{"head_dim": 64, "norm_eps": 1e-05, "bias": "none", "init_std_up": 0.0334, "lr_mult_qkv": 0.5, "schedule": "wsd", "doc_mask": true}
MLP neurons of a small language model. Each row is named by its layer, matrix (gate and up: input weights) and neuron, and shows model dimensions 16-79. Each number is 128 + 24 x the weight over its row's rms, rounded and kept within 0 to 255. A neuron's up and down rows have the sign that makes its largest values positive.
After each neuron's rows, "fires on" lists the tokens most often at its 100 highest values on Wikipedia text that the model never trained on. A number after a token or word is its count.

L3.gate144 [127  79 127  81 146 112 140 122  81 147 133 102 109 187 128 107 146 165  83 125 139 156 159  75 161 150 125  97 170 128 119  42 128 109 106 139 152 122 121 147 116 152 137 137 146 132 123 110  87  83 129 115 149 118  99 126 110 173 132 157 121 137 138  83]
L3.up144 [127  76 113 123 132 108 156 124 163 136 159  86 103 174  61 126 143 142 127 145 115 118  85 109 148 143 155 180 196 109  91  84 151  98 123 151 156 128  83 142  80 136 130 114 137 110 150  91  99 110 132 126 173 122 133 127 110 148 135 124  99 139 157 134]
fires on: " School" 14, " high" 10, " school" 10, " gen" 10, " Rec" 8, "ater" 7

L3.gate79 [118 100 117 142 127 156  93 120  70 128 129  77 118  93  96 130 135 133 109  94 130 126 117 177 182 126 144  97 108 128 110  84 133  89 127 131 124 154 147 142 120 152 123 140 106 156 129 123 124 158 125 102 133 113  90 158 132 104 143 159 132 130 121  73]
L3.up79 [134  94 148 135 127 103 120 102 101 107  75  98 144 110 112 120 117 119 138 184 124  91 129 135 111 131 116 131 120 137 146 132 145 134 112  97  84 122 169 109 162 132 135 174 111 146 169 116 142 183 143 135 107 120  91 145 128 119 127 169 112 106 106 162]
fires on: "ly" 16, " be" 16, "y" 10, " also" 9, "es" 7

L3.gate388 [115 137  88 136 104 120 134  98 153 151 121 136 213 151 152  92 148 146 150 126 135 136 174 114 132 150  78 140 139 111 142 116 127 164 148 137 145 126  96 137 105 104 104 118 134 109  89  85 115 138 151 138 146 116 105 184 123 129 131  95 168 116  98 126]
L3.up388 [136 148 133 102 143 166 122  86 124  82 129 157 152 192  74 136  97 114 121 157 116  78 143 100 149 113 142 140 126 163 137 130 129 145 149  82 129 131 136  69 120 128 138 134 131 125 101 185  89 113 101 176 115  99 105 117  96 140 125 127 104 161  90 147]
fires on: "ed" 27, "'" 16, " Ital" 11, "ess" 7, "ast" 6, "af" 4

L3.gate28 [115 128 156 121 127 109  95 126 152 125 115 110 150 111 154 108 155 142 127 152 133 152 104 104 153  90 153 169 101 123 128 135 107 123 146 154 172 119 120 143 171 116 129 101 162 147  89 111 159 132 113 135  67 104 171 158 113 156 123 144 168 124 105 116]
L3.up28 [123 131 120 167 132  54 141 149 125 117 126  99 152  96 126 135 152 162  81 161  87 110 176 137 126  96 137 171 110 104 138 119 140 150 160 131 121 140 122 124  81 106 138 153 155 120  52 132 115 108 103  83 128 137 169 139 108  87 149  94 132 115 135 131]
fires on: " se" 41, "°" 9, "j" 7, "q" 5

L3.gate149 [181 132 138 135 115 113  97  80 113  93  98 156 158 116 148 138 116 107 136 145 128 143 132  95 182 156  83 150 118 121 166 119 129 126 105 133 110 200 145 134 131 127 141  83 151 163 137 130 159  96  98 129 140 131 133 141 119 140 108  93 120  94 135 124]
L3.up149 [116 147  80 134 148 117 149 123 131 125  88 128 138 150 105 106 144 137  81 152  88 115  91 119 141 143 114 136 162 113 179  95 149 101 163 113 122 122 108  84 149 131 128 137  97 167 117 121 140  92  92 116 121 125  96 115 112 159 121 130 140 164 126 129]
fires on: "st" 24, "n" 19, "t" 9, ":" 7, "\n" 7, "id" 6

L3.gate379 [127 136 140 142  89 111  90 139 146 125 148 138 181 122 139 149 174 136 144 157 117 122 128 102 172 124 111 167 123 176 105 144 161  92  84 127 135 122 148 154 106 100 105 158 121 136 107 140 151 146 143 185  82 123 128 132 134 141 126  85 116  92 111 184]
L3.up379 [140 149 138 125 134 146  83  72 115 155 157 165  96 101  97 131 160  94  96 113 114 146  87 121 122 141 103  90 107  71 159  93 124 172 143 124 102 110  94 171 107 140 122 110 156 159  99 143 109 145 104 137 106  75  93  98 146 116 161 164 145 137 120 119]
fires on: " is" 33, "ig" 21, " bec" 15, "en" 6, "old" 4, "ten" 4

L3.gate521 [128 135 151 104 134 122 117 108  96 100 136 137 161 132 114 109 100 118  97 130  87 122 125 131 126 137 133 129 105 145 134 112 110 150 169 144 136 135 146 166 111 114 139 128 138 134 153 133 160 121 104 104 113 107 159 152 118  94 134 144  89 165 174  97]
L3.up521 [171 111  90 144 111 128 113 116 166 101 110 146 156 154 112 109 128 120 142  95  94 110 123 141 163 101 110 124 125 100 152 178 142 118 128 108 135 144 104  94 140 122 100 114 107 160 150  81 119 119 104 182  93 126 107  85 144 131 152 123 193 162 118 105]
fires on: "," 44, "s," 9, "y," 7, "e," 6

L3.gate35 [114 136  97  85 114 129 132 125 115 178 133  70 142 172 120 115 138 118  87 111 161 144 152 107 132 128  86 174 104 156 127 131 125 165 156 134 134 170 151 116 162  93  84 171  92 116 132 144 136 131 112 141 143 128 123 140 124 154 138 136 109 121 122 177]
L3.up35 [144 137 103 119 112 121 138 123 157 149 142  99  94 143  90 130 136 137 128 140 134 116 139  74 136 137 122 143 157 148  86 159  93 125 130 137 139 146 128  92 128  92 124 133  90 129 146 150 119 129 112 149 160 120 129 108 102 146 140 158 111 174 134 116]
fires on: "ach" 15, "af" 13, "iber" 7, " pol" 7, "ess" 6, "%" 6

L3.gate563 [124 147 138 109 137 146 108 145 135 140 143 115 119 114 115 113 131 147 136 103 120 115 139 109 107 117 110 139 142 159 141 170 169 146 147  81 125 139 124 158 114 116 153 134 134 143  97 115 150 136 111 104 104 121 135 111  97 112 126 141 158  75 137 133]
L3.up563 [131 137 127 182 130 101 113  94 142 153 155 136 153 113 126 131 122 164 141 148 103 119 147 120 126 118 127 109 112 123 125 135 156 132 113 195 164  72 105 163  95 146 123 125  86 123 109 146 103 108 109 112 136  55 124  88 118 163 126 115 135 100 136 126]
fires on: "ust" 35, "ign" 12, "ib" 10, "ig" 9, "ail" 6

L3.gate400 [167 121 125 139 100  97  90 138 115 141 147 102 135 148 157 103 120 138 124 127 175 118 139 121 161 129 144 138 110 156 127 143 156 136 100 146 145 147 183  92 154 108 134 168 112 135  95 100 115 134  90 129 112 156 132 143 147 152  78 102 161 161 126 112]
L3.up400 [107 109 145  94 130 128 107 151 144 131 105  72 104 150  99 146 174  78 123  85 133 131 162 143 138 133 140 143 107 139  94 142 102 111 127 137 135 165 124 123 137 159 112 139 163 117  92 102 115 128 120 140 113  98 172 115  69 132 146 121 110 171 151 161]
fires on: " st" 21, "ic" 15, " dist" 9, " design" 5, "ous" 5

L3.gate139 [157 122 112 126 145 133 119 139  94 134 150 142 149 167 133 126 128 131 133 125 117 158  74 142 142 138 154 122 120 160 186 115 152  97 142  75 139 140 155 123 157 148 125 145 127 139 103 121  99 135 114 140 151 122  86 129 116 138 142 135 151 172 150 144]
L3.up139 [122  97 137 121 159 112 121 133 126 104 122 135  85 137  95 121 176 111  94 124 107 179 126 151 122 141 176 122 116 145 154 116 148  78 143 158 128  96 164 124 154 121 109 102 147 143 104 133 136 158 145 110 102 164 105 137 114 134 114  97 143 116 121 134]
fires on: "ch" 35, "l" 15, "is" 13, "out" 8, " to" 8, "land" 4

L3.gate270 [124 135 103 143 153 103 146 109 103 149 142 146 132 135 133 116 150 109 213 120 118 117 129 136 109 109 113 136 138 142 103 156 138  98  93 133 134 167 136 142 191 157 117 162 121 122 126 124 144 125 132 135 121 111 103 142 103 152  42 127 111 172 137 138]
L3.up270 [112 120 129 120 168 150 138 160 155  99 171  85 127 127  77 145 146 109 146 100 120  89 148 133  91 102 143 148 144  98 108 134 176 119  97 131 109 106 117 139 149 144 115 181 108 113 146 139 135 166 166  97 152 101 155 139 128 150  70 161 116 157 140 138]
fires on: "ing" 34, ")" 14, "ology" 6, "ey" 5, "ther" 5, "ography" 4

L3.gate39 [139 116 132  91 117 114 145 168 118  82 166 156 112 152 135 133 152 162 171  93 118 155 106 104 126 152 144  88 100 167 137 150 144 167 129  92 126 118 142 111 138  88 127  91 105 176 138 122 155 148 127 146 118  98 161 147  93 156 107  97 116 148  68 154]
L3.up39 [182 163 166 125 147 134 107 145 140 142 144 141 114 122 144 115 149  97 122 141 113 141 105  93 101 129 134 125 115 110 125 113 143 119  89 134 149 144 122 141 113 114 122  91 119 112 100 195 148 166 113 108 133  99 168 115 165 133 156 108 160 106 108 129]
fires on: " spec" 16, "==" 10, " rec" 10, " bl" 8, "en" 8, " dis" 7

L3.gate239 [131 165 116  95 111 102 131 167  73  89  92 112 145  85 144 142 135 110 124  96  93 101 166 138  95 146  98 157 145 140 143 149 151 129 107  99 127 124 124 154 139 105  90 156  98 122 137 172 106 100 127 115 169 121 139  91 133 127  94 111 114 123 111 157]
L3.up239 [149 142 148 102 135 117 157 101 107  95 116 122 118 103  65 125 141 124 134  93 128 127 123 106  81 132 153 165 148 134 118 115 149 107 135 139 142 135 116 153 153 106 149 149 121 123 158 105 123 105 133 139 124 145 105 133 149 134 134 126 142 112 121 108]
fires on: "ourn" 16, " Re" 13, "|---|---|---|---" 9, "," 7, "al" 7

L3.gate82 [127 118 116 159 117 127 153 145 159 147 109 118 175 146 126 121 150 134 116  91 137 129 127 122 105 159 108 107 150  79 150 137  90 172 164 109 119 130 138 110 185 107 148 132 111 141  98  71 138 172  95 126 105 150 129 153 150 134 138 132 146 126 122 117]
L3.up82 [129 119  94 140 121 124 135 140 115 113 132 126 124  97 148 145 108 127 129 118 132 136 147 131 108  98 125 157 138 135 148 107  86 175 143 134 101 139 135 144 153 125 123 105 144 109 111 109 165  89 168 126 138 119 169 129 170 106  92 126 121 103 160 131]
fires on: "o" 17, ":" 12, "io" 11, "om" 11, " r" 8, "o," 5

L3.gate0 [126 173 102 130 124 102 122 117 119 120  96 111  95 154 105  62 147 111 148 111 126 112 131 159 144 127 128 128 108 130 128 130 122 131 148  89 145 128 134 109 110 145 153 143 136 144 103 151 139 109 173 132 115 140 201 134 133 128 137  86 109 153 120 118]
L3.up0 [134 149 186 115 141 110 130 127 132 128 138 129 117 109 111  79 115  98 135 134 147 120 140 155 130 142 116 177  99 116 122 169 170 118 131  92 123 138 106  88 150 105 121 113 163 162  82 165 128 126 162  95 156 123 131 122 137 136 140 123 145 118  73 136]
fires on: " ele" 13, " organ" 12, "arn" 9, " report" 7, " award" 6, "est" 6

L3.gate328 [150 148 129 116 127 134 167 143 134 130 153 131 109 133 181 145 110 146  89  98 160 147 123 146 118 139 116 104 102 115 122 167  86 114 107 134 118 148 130 119 138  75 113  84  83 134 162 139 121  89 122 128 163 138 108 168  87 114  88 178 134 110 142 128]
L3.up328 [113 106 133 141 143 147 150 117 176  92 156 129 125 162 150  80 135 116 115 177 141  84 120  86 107 115 118 144 134 104 149 133 139 156 105 149 192 152  81 140 128 184  99  97 113 156  77 165 135 126  83 115  92 143  79 113 130 134 152  83 131 154 139 156]
fires on: " r" 24, "er" 15, "per" 12, "in" 10, " them" 7, "ident" 7

L3.gate398 [139  94 130  78 142 100 164 183 133  85 145 137 139 106 126 135 173 113 143 156 121 150 144 181 101 148 107 118 161  93 118  78 131 125 148 133 107 104 125 116 167 120 139 131 158 108 150  94 123 194 123  96 120 188 134 138  99 113 115 201 164 126 154 158]
L3.up398 [145  97 150  95 139 126 126 128 138 106 133 147 128 131  99 128 148 112 123 155  90 125 111 188 151 139 123 174 105 126  92 139  95 104 100  63 151 130 132 141 130 161 101  98 104 136 132 136 179 145  98 124 118 141 125 130 102 131 152 176 148  97 134 132]
fires on: "1" 33, "2" 24, "A" 11, ".1" 4, "man" 4

L3.gate338 [133 152  93 177  90 144 166 112  97 108 112 129 123 150 152 137 107 182 136 157 152 110 126  99 164 145 125 115  90 129  83  71 141 122 132 102 109 126 114  94 148 121 119 118 134 122 120 122 103 118 158 160 144 114 117  91 157 149 118 126 138 128 142 107]
L3.up338 [161 128 147 173 124 118 116  88 127 113 117 163 164 146 101 131 143 161 109 101  98  93 134 149 161 151 133 127 165 128 147 129 138 154 118 114 130  84 109  99 173 107 140 123 118  71 139 176 106 135 107 159 178 163 128 148  96  98 137 128 108 151 145 112]
fires on: "'" 31, "al" 26, "an" 6, "ce" 4, " ne" 4

L3.gate332 [149 105 114 156  75 108 112 107 110 146 123 165 137  80 117 152 141 157 134 143 131 163 192 106 156 161 156 134 159 175 127 125 103 134 143 113 137 151 134 120 122 144 124 170 176 151 141  91 157  80 106 108 121 134  92 116 140 144 113 179 183 113 105  94]
L3.up332 [154 143 133 142 124 110 143 145 127 120 119 112 105 144 164 137 117 145 110 103 145 184 157 139 161 112 121 121 175 140 121 119 178 146 107 145 143  87  81 148 129 104 118 105  99 136 161 154  84 125 140 150 121 160 141 105 140  97 139 122 114 109 100 115]
fires on: " |" 27, " an" 23, " a" 17, "|---|---" 9, "old" 6, " 1" 5

L3.gate137 [170 160 132 169 112 122 130  98 147 149 105 163 109 118 150  66 104 153  94 117 119 148 149 169 145 147 162 123 160 129  99 137 137 189 169 115 106 166 124 126 114 113 116 161 129 148 106 105 147 105 150 102 124 168 116 166  97 111 128 109 177 118 128  97]
L3.up137 [114 122 109 160 122 157 132 131 103 123 116 117 139 128 183 182 110 149 148 107 103 126 128 104 111 157 166 175 117 125  90  83 138 111 109 112 150 176 132 152 130 102 133 159 159  80 101  97 101 155 115 134 129 130 122 140 146 106 106 168 107 118 121 150]
fires on: " that" 41, "ause" 16, " l" 8, "h" 4

L3.gate479 [135 117 106  98 108 130 106 139  99  91 153 138 169 136 114 148 131 123 210 167 145 125  94 164  89 110 137 121 134 136 156 129 106 116 122 156 115  93 146 161 143 131 104 130  98 143 156 143  71 117 117  84 115  94 130 168 133 140 130 131  74 150 115 166]
L3.up479 [185 140 122  95 139 143 118 110 131 128  86 130 158 133  99 146 132  90 114  96 151 131 125 138 117 137 107 134 117 110 164 125 141  78 134 146 117 144 160 138 122 137 136 126  82 159 123 161 143 129 131 152  89  94 118 113 178  61 177 161 123 114 155 141]
fires on: " has" 16, " develop" 13, "all" 6, "ell" 5, "my" 5, " have" 5

L3.gate508 [ 99 120 165 104  96 134 129 117 142 123 121 124 139 131 140 138  89 104 107 124 147 107 152 122 159  85 139 131 130 139 114 141 144 127 114 152 146 162 120 151 124 105 142 149 114 143 131  95 154 125 115 113 142 155 132 113 150  86 107 137 195 150 129  60]
L3.up508 [106 121 156 143 135 120 136 136 107 137  76 118 166 145  93 110 156 152 140 103 109 168 129 106 138 125 145  85 139 111 113 105 135 102 109 158 141 116 124 126 122 159 141 214 163 158 110 131 129 146 119 154 117 160 127 124  99  91 157 133 127 139 136 101]
fires on: "en" 27, "ent" 20, "ab" 16, "ib" 11, "ract" 6

L3.gate345 [147 119 107 170 115 183 120 130 147 134 128 105 137 104 173 115 117 127 111 131 157 153 119 150 174 123 135 133 100 183 136  88 119 162 139 116 140 134 136 117 186 101 118 154 156 167 112 168 163 113 119 107 103 125 182  76 124 126 107 154 161 106 121 102]
L3.up345 [182  97 119 156 124 117 123 138 121 136  88 113 121 203 137 126 156 139 174 135 136 165 132  89 119 150  93 111 115 105 146  94 147 145 124 116 141 114 170  85 111 158 121 102 138 123 122 111 161 152 120 148 137 123 115 121 127 152 135 108 105 159 105 131]
fires on: "om" 64, "im" 29

L3.gate467 [ 82 122 109 138 131 134 131 110 108 124 127 111 126 131 169 163 148  95 143 143 146 116 133  75  93 133 127 149 130 131 101 163  95 139 119 159 142 107 138 119 111 104  95 116  98 116 123  78  93 109 123 131 163 119  95 140  80 100  89 100  90 116 139 139]
L3.up467 [112 175 171 137 161 159 100  96 148  94 143 116 123 113 104 132 124 124  73 135 103 144 123 125  97  74 159 109 125 127 126 133  89 153 121 145 128 161 111 168 114 124  98 125  75 112 129 139 133 131 153 148 160 124 125 116 110 162 131 149 126 188 114 104]
fires on: "ion" 20, "ach" 10, "el" 10, "." 10, "er." 7

L3.gate24 [ 99 109 135 143 119 135 138 145 120 136 155 112 117 110 125 159 121 101 126  99 148 117 109 108 159 109 116 134 133 120 169 111 132 154 132 143 112 136 159 159 117 128 150 114 119 150 132 165 105  92 132 105 141 147 111 129 106  96 129 101 154 118  86 152]
L3.up24 [125 116 108 175 131 100 169 134  81 133 133 145 136 140 135  96 137 164  76  98 152 121 116  70 158  91 111 139 147 130 165 107 151 161 163 121 147 126 130 120 158 169 122 138 164 132 136 157  92 127 155 142 134 127 102 151 128 125 114 124 162 180 107 119]
fires on: " also" 26, "est" 13, "ly" 9, "ill" 9, " long" 6, "ast" 5

L3.gate399 [176 137 161 164 118 127 136 130 130 131 122  97 173 161 144 140 106 143 125 108 102 151 143 148 127 148 144 137 183 126 157 120 156 137 131 152 147 148 142 124 146 159 120 127 109 156 125 116 151 118  93 121 115 154 131  90 123 103 108 142 121  79 137 135]
L3.up399 [ 96  96 132 120 122  80 110  88 132  81 190 154 135 108 133 128  90 144 118  65 131 105 182 152  94 120 109 113 131 120 135 134 161 173 158 152 141  93  89 109 114 146 138 113 145 127 130 173  99 102 111 136 140 143 127 112  89 160 128 116 138 128  88 138]
fires on: "ed" 19, "a" 12, "ent" 11, "ort" 9, "eat" 5

L3.gate275 [143  96 168 102 103 121 155 151 173 171 146  71 125 134 111  95 112  92 105 134 144 162 111 148 119 123 130 151 126 150 139 104 146 112 120  98 122 139 132 174 124 133 129 137 157  99 108 131 115  99 104  69 111 116 133 116 141 131 148 166  96 107 119 125]
L3.up275 [135 157 135 143 139 123 169 132 126 129 137 114 100  98 116 125 110 128 103 131 138 156 116 156 154 174 103 127 168 112 138  92 115  88 116 118 106  69 104 165 165 109 128 116 149 171 113  86 138 107 122 172 132 107  93 118 128 155 142 122 102 123 103 150]
fires on: " work" 22, "air" 13, " back" 10, " school" 8, " School" 7, " head" 6

L3.gate87 [138 149 153 151 123 137 118 131 106 122 127 149 168 101 150 103 120 134 126 120 114 183 116 136 146 123 148  96 174 133 110 137 132 141 136 140 113 154 130 184 163 155 117 108 102 139 105 106 132 132 105 105 127 132 148 115 141 135 132 150 106  88 142  65]
L3.up87 [133 115 154 105 176  84 153 124 104  66 137 141 158 135 101 122 150 129 115 112 119 132 125 149 162 134 154 144 136 127 129 120 154 111 184 122 135 122  88 128 162  99 132 125  92 115 133 150 153 120 134 125 103 143  68 176 116 145 166 162 133 101  93 133]
fires on: "," 58, "e," 7, "er," 4, "d" 4, "y," 4

L3.gate210 [126 151 153 121 119 123 128 176 166 133 104  87 132 149 147 162 145  99 100  90  99 134 127 143  85 144  93 179 123 135 142 132 127 118  96 128  87 119 142 117 140 121 120 140 129 135 113 102 118 135  93 134 156 109  87 111 121 151 119 163 135 149 112 133]
L3.up210 [100 115 142 108 124  90 147 189 176 107 121 123 125 129 123 109 144 123 148 153 106 142 108 117  96 134 131 109 103  93 150 104 122 131 112 137 112 131 128 155 139 113 133 149 102 123  85 108 146 153 125 112  83 109 131 134 137 152 105 170  82 127 142 110]
fires on: " bec" 24, " team" 22, "ron" 9, "act" 4, "ab" 4, "con" 4

L3.gate468 [ 92 149 144  80 142 164 109 120  64 139 154  88 136 123 115 116  63 109 122 131 167 123 129 150 129 112 106 125 147 149 113 126 135 118 144 119  97 159 147 124 111 102 121 137 107 153 137 160 132  78 147 134 164 125 165  74 153 161 110 132  85 135 124 157]
L3.up468 [142 110 112 140 126 126 132 122 135 129 121 105 124 148 164 116 102 134 159 142 160 116 134  99 116 112 125 143 136 167 103 142 125  92  80 114 134 143 144  98 136 145  87 123 155 151 132 128  98  88 110 155 155 150 106 161 154 153 100 146 104 116 129 128]
fires on: "or" 28, "om" 13, "ow" 11, "ink" 8, "ion" 7, "'" 5

L3.gate160 [150  58 164 133 110 148 136 164  97 186 139 124 116  89 151  98 117 121 154 177 168 133 132 163 138 100 128 110 134 112 150 155 119 149 145 182 131 124 140 112  86 114 120 112 106 120 130 121 121 107  80 133 112 134 119  94  80 146 105 113 110 178 121 176]
L3.up160 [148 168 130 143 114 132 137 134 126 112 104 125 152 138 165 176  86 145 134 132 154 140 130  89 116  97 124 115  94 140 112 167 104 105 165  90 149 140 106  96 149 159 138 136 163  92  79  99 168 101 131  82 134 156 137 119 112 123 115 111 142  81 138 106]
fires on: " (" 47, "im" 7, "ity" 5, "=" 4, " The" 4, "om" 4

L3.gate336 [118 149 172 142 112  64 106 115 160 112 156  99 105 105 139  95 153 119 151 129 115 165  93 129 162 139 122 146 145 126 126 124  99 148 112 126 137 136 158 127 145 129 113  99 146 105 111 128 146 150 177 136  84 142 150 120 112 118 109 117 131 101 113 131]
L3.up336 [129 179 125 149 139  80 120 102 174  99 125 122 112  80 146 107 126 137 102 170 117 108 110 141 129 160 108 160 134 139 109 109 117 117  91 102  79 136 142 131 129 170 116 124  95 122  99 152 176 120 115 124 134  84 183 115  93 112 104 105 135 118 100 133]
fires on: "ec" 28, "og" 19, "O" 12, " known" 8, "ost" 7, "op" 6

L3.gate567 [106 122 119 150  94 124 138 146 110 143 122  98 142  86 164 122 145 122  96 131 166 101 140 114 119 121  66  74 132 105  99 123 122 192 123 143 154 117 166 112 108 143 115 169 156 121 141 133 109 111 115  74 172  99 103 139 132 100 122 152 133 126 160 124]
L3.up567 [145 152 138 135  92 130 120 174  93 174 136 127 103  95 101 124 163 150 116 128 131 100 126 130 137 125 106 163 115 116  86 143 167 144 105 140 142 131 139 135  96 133 139 154 155 131 159  82 137 173 109 109 122  95 118 138 159 124 126 129 107 144 109 114]
fires on: "ers" 24, "ies" 16, "ics" 12, "gr" 6, "ism" 5, "elf" 5

L3.gate447 [117 102 103 138  88 120 143 158 141 140 151 113 112 147 110 147  70 126 157 107 130 122 141 164 122 156  93 116 152 126 134 140 123 168 146 133 105 103 156 108 146 137 126 145 130 203 117 168  86 137  92 159 141 139 155 122 139 147 107 196 135 166 138 105]
L3.up447 [124 144 120 135 153 123 105 165 116 144 146 121 126 134 147 125 138 101 165 115 100 142 157 129 136 119  94 116 113  99 185 112  93  72 115 148 128 120 166 125 160 137 137 108 143 137 148 182 118 156  79 123 160 115 152 144 155 136 141 136 126 149 137 188]
fires on: "es" 17, " in" 15, " publ" 10, "res" 7, "n" 6

L3.gate322 [ 95 114 135 109 117  74 119 127 102 128 151 164  97 182 127 125 122 156 107  90 138 146 135 139 124 147 139 143 145 130 163  76  84  91 117 109 105 154 157 148 131 110 152  96 151 129 122 126 105 126  98 178 137 144 145 120 162 103 130 134 147 168 120 124]
L3.up322 [143 152 153 162 139 114 152 133 102 155 122 157 118 164 107 129 113 131 108 135  80 186 117 128 122 143 159 115 108 142 152 125 129  88 130  99 117  88 125 129 116 149 134  88 132 119 124  90 132 171 123 148 145 153 127 120 128  92 143 134 106 148 127 181]
fires on: " sp" 58, " Rec" 11, "isc" 10, "usic" 4

L3.gate95 [123 121 153 152 124 120 120  98  87  95 153 113  97 154 148 144 128 145 136  98 136 136 143 126 137 151 163 137  74 119 136 170 120 122 175 147 133 140 171 143 145 104 116 134  92 144 120 170 172 102 170 139 153 117 153 165 108  91 123 112 164 123 163 125]
L3.up95 [144 125 116 156 111 115 128 151 142 136  94 139 108 110  83 116 105 110  89 142 128 147 110 108 126 142 176 101 124  79 110 104 114 129 161 175 107 134 127  89 150 107 112 116 139 108 145  72 175 193 120 116 108 153 119 101 144 165 174 108 134 115 118 144]
fires on: " not" 26, "ly" 10, "ver" 6, "ough" 6, " also" 5

L3.gate389 [144 142  57 138 112 101 134 165 129 104 153 143 144 135 158 148  99 149 112 121 104 151 119 137 138 152 129 117 154 127 137 132 137 125 105 120 157 193 119 128 113 171 148  84 149 108 142 128 108  86  99 141 132 144 107 124 134 100 106  90 133 107 109 153]
L3.up389 [103 134  95 125 120 102 139 152  82  85 191 135 123 151 178 159 113  83 144  73  96 110 124 116 166 141 132 127 110  95 103 139 132 108 102 129 139  75 142 102  90 149 159 152 116 120 112  97 102 126 134 122  97 140 166 129  93 124 115 110 161  99 145 133]
fires on: " f" 15, " F" 14, "f" 11, "let" 8, "n" 7, "eb" 6

L3.gate571 [129 150 154  91 145 163 106 114 114 116 156 148 126 131 138 111 158 122 109 129 141 155 109 102 153  86 107  86 137 156 155 141  92 145 131 142 143 122 146 158 171 119 110 121 123 132 136 178 153 129 109  91  75 109 150 141 129 103  88 105  76 124  71 145]
L3.up571 [126 134 149 123 127 163 132 128 147 142 162 140 136 114 117  98 117 144 146 128  99 141 125 143 144 168 160 115 134 109 101 137 109 187 138 130 168  81  85 127 111 131 105 125 116 142 150 128 148 157 119 103 139 123 153 134  90 166 127 144 118 116 153 118]
fires on: " inc" 16, "g" 14, "ok" 12, "k" 9, " prom" 6

L3.gate562 [122 129  97 114 105 146 112 151 114  82 187 161 114 150 161 123  69 130 144 161 145 132 126 136 131 134 132 155 141 128 136 151 121 148 124 106 112 162 101  75 181 109 135 107 117 156 113 104 142 168 150 177 142 113 116 123 134 130 121  97 134  99 115 126]
L3.up562 [148 134 139 129 104 140 166 145  89 137 120 125 137 168 145 112  83 123 127 145 145 122 113 165 103 142 181 117 152 131 119 130  87 124  86  88 152 150 121 147 165 152 114 118 169 181 115 116 180 133 144  92 166 153 138 142 149 108  98  69 166  99  77  90]
fires on: " bl" 27, " Bl" 21, "h" 20, " Wh" 17, " wh" 15